config.yaml
n_kv_head: 2
d_mlp: 448
norm_place: "pre"
positions: "rope"
rope_fraction: 0.25
qk_norm: false
bias: "none"
parallel_block: false
init_std_qkv: 0.0528
grad_clip: 0.5
warmup_steps: 200
decay_shape: "linear"
final_lr_fraction: 0.0
batch_tokens: 16384
MLP neurons of a small language model. Each row is named by its layer, matrix (gate and up: input weights) and neuron, and shows model dimensions 0-159. Each number is 500 + 25 x the weight over its row's rms, rounded and kept within 0 to 999. Numbers have three digits each. A neuron's up and down rows have the sign that makes its largest values positive.
After each neuron's rows, "fires in" lists the words (lower case) most often at its 100 highest values on Wikipedia text that the model never trained on; "fires on" lists the tokens most often at its 100 highest values on Wikipedia text that the model never trained on.

L5.gate102:530511541546491487477508554511471540448512502506554473463528507474505510463543449487498510486484483502506452521503500516471482524548485476530506504501498532503466537459442503491486507474469519490545500541478557492499545484472466467471541507496520473479485471541494536484494466499516515505507531534493464540487515518500535503508516505471489523507535528503487499498498497512523458510509490521538515520549491492519486499471480486519494466528464533489508533510479518531482481501487502
L5.up102:524485499515478520505521515520486542454539503478523484472512496491490478450463489512471486498518498510495497492532524498500490511554513457540465474448514484536525536481487533469525506478505507503506487552503513478485509487447470474460543515515524502507488500505549495470496499460488534531462496504457473548537517528463498538492560529486507522485506539486493488467519470484488495477507456573496537467493476500490507513492470514500494470529472505460482511494505541510508512478493518
fires in: "well", "most", "is", "council", "self", "event"
fires on: " well", "ot", " ev", " most", "elf", "oun"

L4.gate433:441485487470532456491500498504467521536531500485466509489507490560530498485525487494469502482469490498514473535543495487560548523513479480511508460460534481469456446498524490528528508500515498499475520501527502529527479520493525461504519493509500527505527479479506496493530491539509509502485459537515521495509539531495516506512485474516452495510473477501473499493496532468472491495511506469452529497475524515555490500537528506532539484477510544454481511502504544531444501517510529
L4.up433:434448501486487496479502512513489487487491481497465495469479546530497466497506504536468488496448491502545464485495503488525520469500491475471490478480472509512470499519543514503517457490470518477499515520481492516460501552529465475549492477449482559519556465521520521505551522520520483513559496507476489524531483485462495517522483493526440507520482500489503515506432474509522522501520459494512527502482494513555493496483516486525502485515471517485520492523488484533468507488495501
fires in: "of"
fires on: " of"

L6.gate262:468508553484518525500509471494510504533501509481501493493495516496512452484524483493461513453456461513502506462517506500519497473475486480500537478555508522510478469522528478482475491520544506539447504500497481526518510490492501486522482472535475521483493498519479507516526468502502520509495460496524497442463531459471497522461495476504442508528497530531461522497492480501508521505503543543502501458463500497512532453513468505511485499537540556468558499489490487559483502494547493
L6.up262:497490534511524468496485453502478471503523530505518483482512486510528510476510491474450521536518513534517536479545472491500476419493519497499524424513525492494527500477530487478506492500516495502481476493549492513518496539490518489484522482532502497463498506536497513528515482561533516494509463456513532486488508493447521492438529485502464475473528503515451517463499484516484490512509536549468507481441504485505512470526469528535508487509495537496514497482477502530474493543515500
fires in: "from", "in", "its", "off", "leader"
fires on: " from", " in", " its", " lead", " off"

L8.gate82:490459505468490468490501498468457490467509515506487518486518486517468518473505499504460538521488454504534491484469532522453473520477493486505537472509481448538498501525537441555514502510504494515493476526471490513488468526496555480500502520492476521504517496511495489468491538511504513498500558510505498484520505488512494563513459472490474519485481541501450487508511504506506474551472489459490486514460493519498488496518478526506520468500469466497484480522451526512532465465564552
L8.up82:467447469497476463560463498451475471511519466544478524504496503491537501489481460459527524488491474495537507513531545529481555547524512456514502493517483495487520513459516494552526489530497498527512484522501496517521499468460564508488505528520487550472500467513473515504490536521519519499517521468523483517506472478496468492469481473505487495502448517469486554514505514495522490517445524483507522503505502508517521491489522445472518505495510493496520490520524506504528493444508488
fires in: "and", "was", "remained", "most", "known", "released"
fires on: " and", " was", "ain", "ch", " rele"

L6.gate50:547502460553507485504536468498505489513552510450522515458491550485470465473510506489499439442542490501495482499496476511510483487519520535478500487529467498492488476520524499525515509498515515491498476537461491523463521485539505513494501480468486492497505525480459512525490514495453494479563482467473497501511517501499481530541516483461470464514488532485515579503482507445485478475461524518487483503498532491478485511521499477510513524447528503488500511472519530491513476510547486
L6.up50:471440521507529523523496501508480548509532520503480546522515525509514551511490509468466473504475488546511476477517498502501477517499507532539529494503485491472478453526526495491503541443517499465486495538467480493506518552529490499512497542515473534471491499451520542483551525510508502514534492461450480527512515542499481448479518513476487477481501512478515504515498535488488424454515507494534465469485508523521491476470513475471488507528497484503507495479499502483473540477498480
fires in: "he", "they", "be", "began", "reputation"
fires on: " he", " be", " they", " rep"

L8.gate97:491495483497479518522474471472491516524525515494497534469484517489526545511524522472489513522518515501501497493511495474438448516550469491499504485467483503500496470521462478530473536494491461499453472542491481478508509475502506445514476512491511496471518521517493498554501471499503480493536524474467516462505515548534488495523526470509475472467475513537477512425476505486502450480539529489551512517526552485486492495534451532486475485520512494485514488477541513509494471458484492
L8.up97:499497554490470455513478477455504519482516512512466517458464500521510496520499536503507466497512518478506497501473537496453516469484495493525518479479486495483486484472529457480474495513546481475516477474450490466538477529474532460490521541489521548495528491494480539502523467493491528504486522543530498470530484548462482489524542473518468476466504530519488529510475496515494445473531472465533520481527489495482527491489557515503491489497505470480538527500478526462528478535496512
fires in: "was", "were", "be", "are"
fires on: " was", " were", " be", " are", " is"

L5.gate192:522498479465507494523527518448523529491490496482493504468509473507508495450479491524496480508507519531488496449503526509482458521518497477524479462508487475506512530457493488510468511513504450487482498538489466528512517499473525490493524481495475488438515526423518513462505502471478454487536479493471510486504502478483508508515498476496517493479454526474512524493503480425517503470498496472497506530450521472513529487539539525473557485535445456523512535510503491494470452495499498
L5.up192:545513472447501482496541493482498517485504500475505515461548492500525529473481498510497483481513519494469497462509532500448501520527495456520461468512475462524496510491494535490476470522516453498485511536476469534509519504479501500499524495474514501474521524440502508458507488468473431475523510490485501519506499524446507527528526481504502480480476525485476522484479492434530504468489503487507538495506527454528505496522538514481553475521468452522487510495560484491474458509514503
fires in: "who", "and", "role", "rock"
fires on: " ro", " who", " and", " bro"

L7.gate122:485478516465510481520475519522461497495531495438498508497519522492525538489469458523530468514496476520442518523488499523470470476530534525475491484491476501516473503523481513554465499507495467452466491484471471491483542518462534493548532467482480506549492492450488472471445548470471506493483500517467508489518497460509487513482517475502518476511531540532553527508499468551505497513517480528496513477493488521502489467525500516529521485494490503485452501494522542499477509508535500
L7.up122:470439451496480495539479507546497511469522477484456497454519526492476556509526507528490478471487507526482485497519543501478501530515491478519514499483500500480545495511514534488551504525468497512499464485452508497468526507518494506523540471491502509493532490484492502515494469435504476514515483484479502485502484484531506490493485510582507472542504489502471519483478547549506500526534460472539545459486509516483503487534493497511488475494485505473530469495545522514445528490489494
fires in: "own", "open", "opened", "old", "opening", "object"
fires on: " o"

L7.gate434:482493453476501533525486464485494496515536531496504513465511483479499474518489499466539527488515492498514517477494509476502427528507505531511459484496479512525497438532523470461485523513553494533511498510477459541490508492501493501553500506455444502507491524461510526505500468453462498490546449502513516494527471509504470481514511528464511489518488499475534486529523508501524434542516477485513542494515520513483511489520534487519474499527507476503525479474487568470499475503482518
L7.up434:492515476468528513523492465475476483487505544504518507454482502487499524519488469474541483484510491510488525545484517492496478507511488502528454438510470498494545492505526481506496540500508464512509524499443473513516520471493472483551488491486446543514529486467498503535514455486509504452548437520507522492520498479510490475499481507477510493531505513484524489524480537507531452525512490520483521490559507487484542502498554482507510502489463491520549465519488536472550461493476501
fires in: "be", "began", "beijing"
fires on: " be", " Be", "ely"

L8.gate321:511495506461543492519468434444479502540500512508517511479486472562538483533482512485441449487526483479471525492513516499478496482506544509528497498521486511492469499521521514504494492484508474510482514488499494521495508529478512525487548528523536516545556456543492465478531499487473510461511474483487514492481492503507501521456512476465525478464497500460482502516489448504469488492547479460486489519475492548465491474494490463496531502478521494529488513501521452515474493478546485
L8.up321:522521519496532512520458463530482493550519504495510463463497490523484491539464501490493497491505501491508498471488509503469488476578487517507515498520541480476480461532490523505495445511530481539506486489504462499493502540522546438511500547479532515523512496481483448496498446501485463485541485522466491476497492531486504514478519487497528454444515519512481486537480493528515447493545506471502512527503466476512487496516514485459506473478472498476475547475488492509522482515540532
fires in: "was", "is", "cost"
fires on: " was", " is", "ost", " sing", " act"

L8.gate390:501504476457495514440543480491495540534488503527443506483498523528485481512503492493504535555502512534516531483519550480502504519487471450480540520493531466517535507530474501524477455536502519520464465463479512482478507537499486474476529515506519519520489536505532513482533494526505518544498500490459487529481492556515477488492527494501474517521473476558481512479474562507476537517522505527515507485516535526510476510510530476509496490498497532516512528504497459566476492503488508
L8.up390:504495493457527496482476465498480537498478493497464490438465495503502512539511527489498522503490537476517520496507512524484557481492481487507488529503481527474483509521527468485518482502488537500504492540492485481472533475512449480536530501500456510467520489473526515500496454506521490472494574481511532523531504482455534519459504535522515457475523510500492483489487482443486465549509467523492483483504450488510486503535491475495503508531478469468560513508494480525471492517435485
fires in: "of", "produced", "producer", "entertainment"
fires on: " of", "duc", "ing", "tain", "ix"

L4.gate256:482505482534520512504523507499513499509506518480478477462448478516521456479497501524458498535476489532469481488488533525479495469439516519508513451524513511524484501497523453494515470501490544513466501489484470475498466484537513503535479501536494498468475495505501521516529525451520501502556455481510488509515473476461557496462459507508510469535480487499511518474526560453476495499493511518514554438449503465503483485530519517516510502491474468485467538475530514511509500507510507
L4.up256:514502529513491505531513512527534527535534519510518509467506492542513461506496501540483467501483495547500528540476499528510483491499498509503499457537491502517476477506472536489533515484519496527467480468499432545473463497479550498517499488520517498497534484538485498519538507487475541524502460497482513491500490511481493497501565456524513495499454513486474540481473501487499478470506506562503495500472506504523472479573538500561533491512481518485458461483516522523486535518531500
fires in: "of"
fires on: " of"

L4.gate14:474496510529473519461519511480455479512526506520518492546515469533474522496504470505528514500536491459478513463500515517504492508532440495446459465503478496473505529488511500531547510514534503538497477514518509509520489524502475506508468536543527485445518511528496491471502500534502482484488520503468501446511520508489517492493501514477490489501471506475535459477518526511438492491523548538480510533528524547498498475550530494517520518504553548511550521498466484538509523490517472
L4.up14:503474502510526469473522475513466501489466475502517494504530452526497514493517478471492488530504531531491527517564515488509517500493512484441544549515463491490542512516502533477492474518490462477496534480421506500494503467524521523548498479527468440471484462488516456457506508513548497474477518466459493491516521502496530498515469505504525508530499519492449514478476478498515505525530486502507490506487500533473463504507512506486464465501472455558491506514469506528475510486521528
fires in: "from"
fires on: " from"

L8.gate105:501499482494487495490487473476476530525526487519515498484501480528452497525470521445493501526513490501506529486499497501539481467497471474502515493502531470475538536476544492535536495513529450498490579492485532465475460550468535518473506496508487512487519557506492515532487460429507514490492494517522538442533550432470486477518505497495509454513508529488505532512466480513495462487509501484510487532529489492480513479523520509506461491516500513507480516514493498532495495522542520
L8.up105:492481458511533501487532482447495504512488466481504503512551494485481520489508482488450503526511497507536534506545513486499474460480515448459520507526470495478492506519552477554547450518516491495506555505483486529510455506516535496476510478530514503489515524489484529556522468499533502505505514486526522489537495499461522495454507490519511504470489484518522504486454483492439485450497516482498487508512529468477506524454489462526505530516465514523542487490482537506470524537489523
fires in: "as", "including", "include", "from", "with"
fires on: " as", " including", "ing", "e", " with", " from"

L5.gate401:474510527501529527475532498522424476460495474550495501501499486524483519499516524522463545463525541477517523501512494477485512488508502493494490466492508468518491535542466501501510477494468506489516485503516471460517443534515476482517503516512514521520490441509482494503475450531560481509524447491539513492501460491487489472516482522497493487483507506521516449521457481459491497501500480494483539506510482524530475510490524452550490535501462493509521479499506551547455483499491514
L5.up401:454501515496519511507526467492431498471461464550476457488499500505494532534502549498507532529535527475491478513508513487467498504485487482460502504556492501517442493532507473497505494523497534485507513465511490474465487503525482471492475517537487522481486445494480486507504457519519478511433509538519472478487488511454496461480511558509454464500512490486544479522523499467488509490492486513521543464495517508492488513514535482530530518492466496529527469492496502493480467496547527
fires in: "at", "while", "the", "like", "from"
fires on: " at", " while", "ike", " the", " from"

L4.gate244:526539506523469503472493493511457487501515489493466519530519498466478500495474470499491497531506568463476495530505520497474497466537478467484484467494488481506502513480540462483508524460469521493487541510525544530487526474487488521464530496529497443549467516527518471501488530515497512476540474527473486467495463476491504473528484506506511473496470553503470499489471527512505494547510435481522530440522490474532504478532478443510479540514514469493488522506524483504526486506496504
L4.up244:524548512511481496505485486510470503492492532479500535497470503478498482478495443490496475526463533475521482556515497517495517509509474452480476478492464466559505476483528465468539516472523529462481550531473533507477492442474516513476556505523471507511473522519513487493493545525454526503514485497468468501498464498486511523507506494473483488468466541488488496487468507528525479558525447506532503474510496468508507496531495485521502484507540505521488536521484471464520455482494505
fires in: "its", "medal", "director", "media", "medical"
fires on: " med", " its", " direct", " record", "irect", "rict"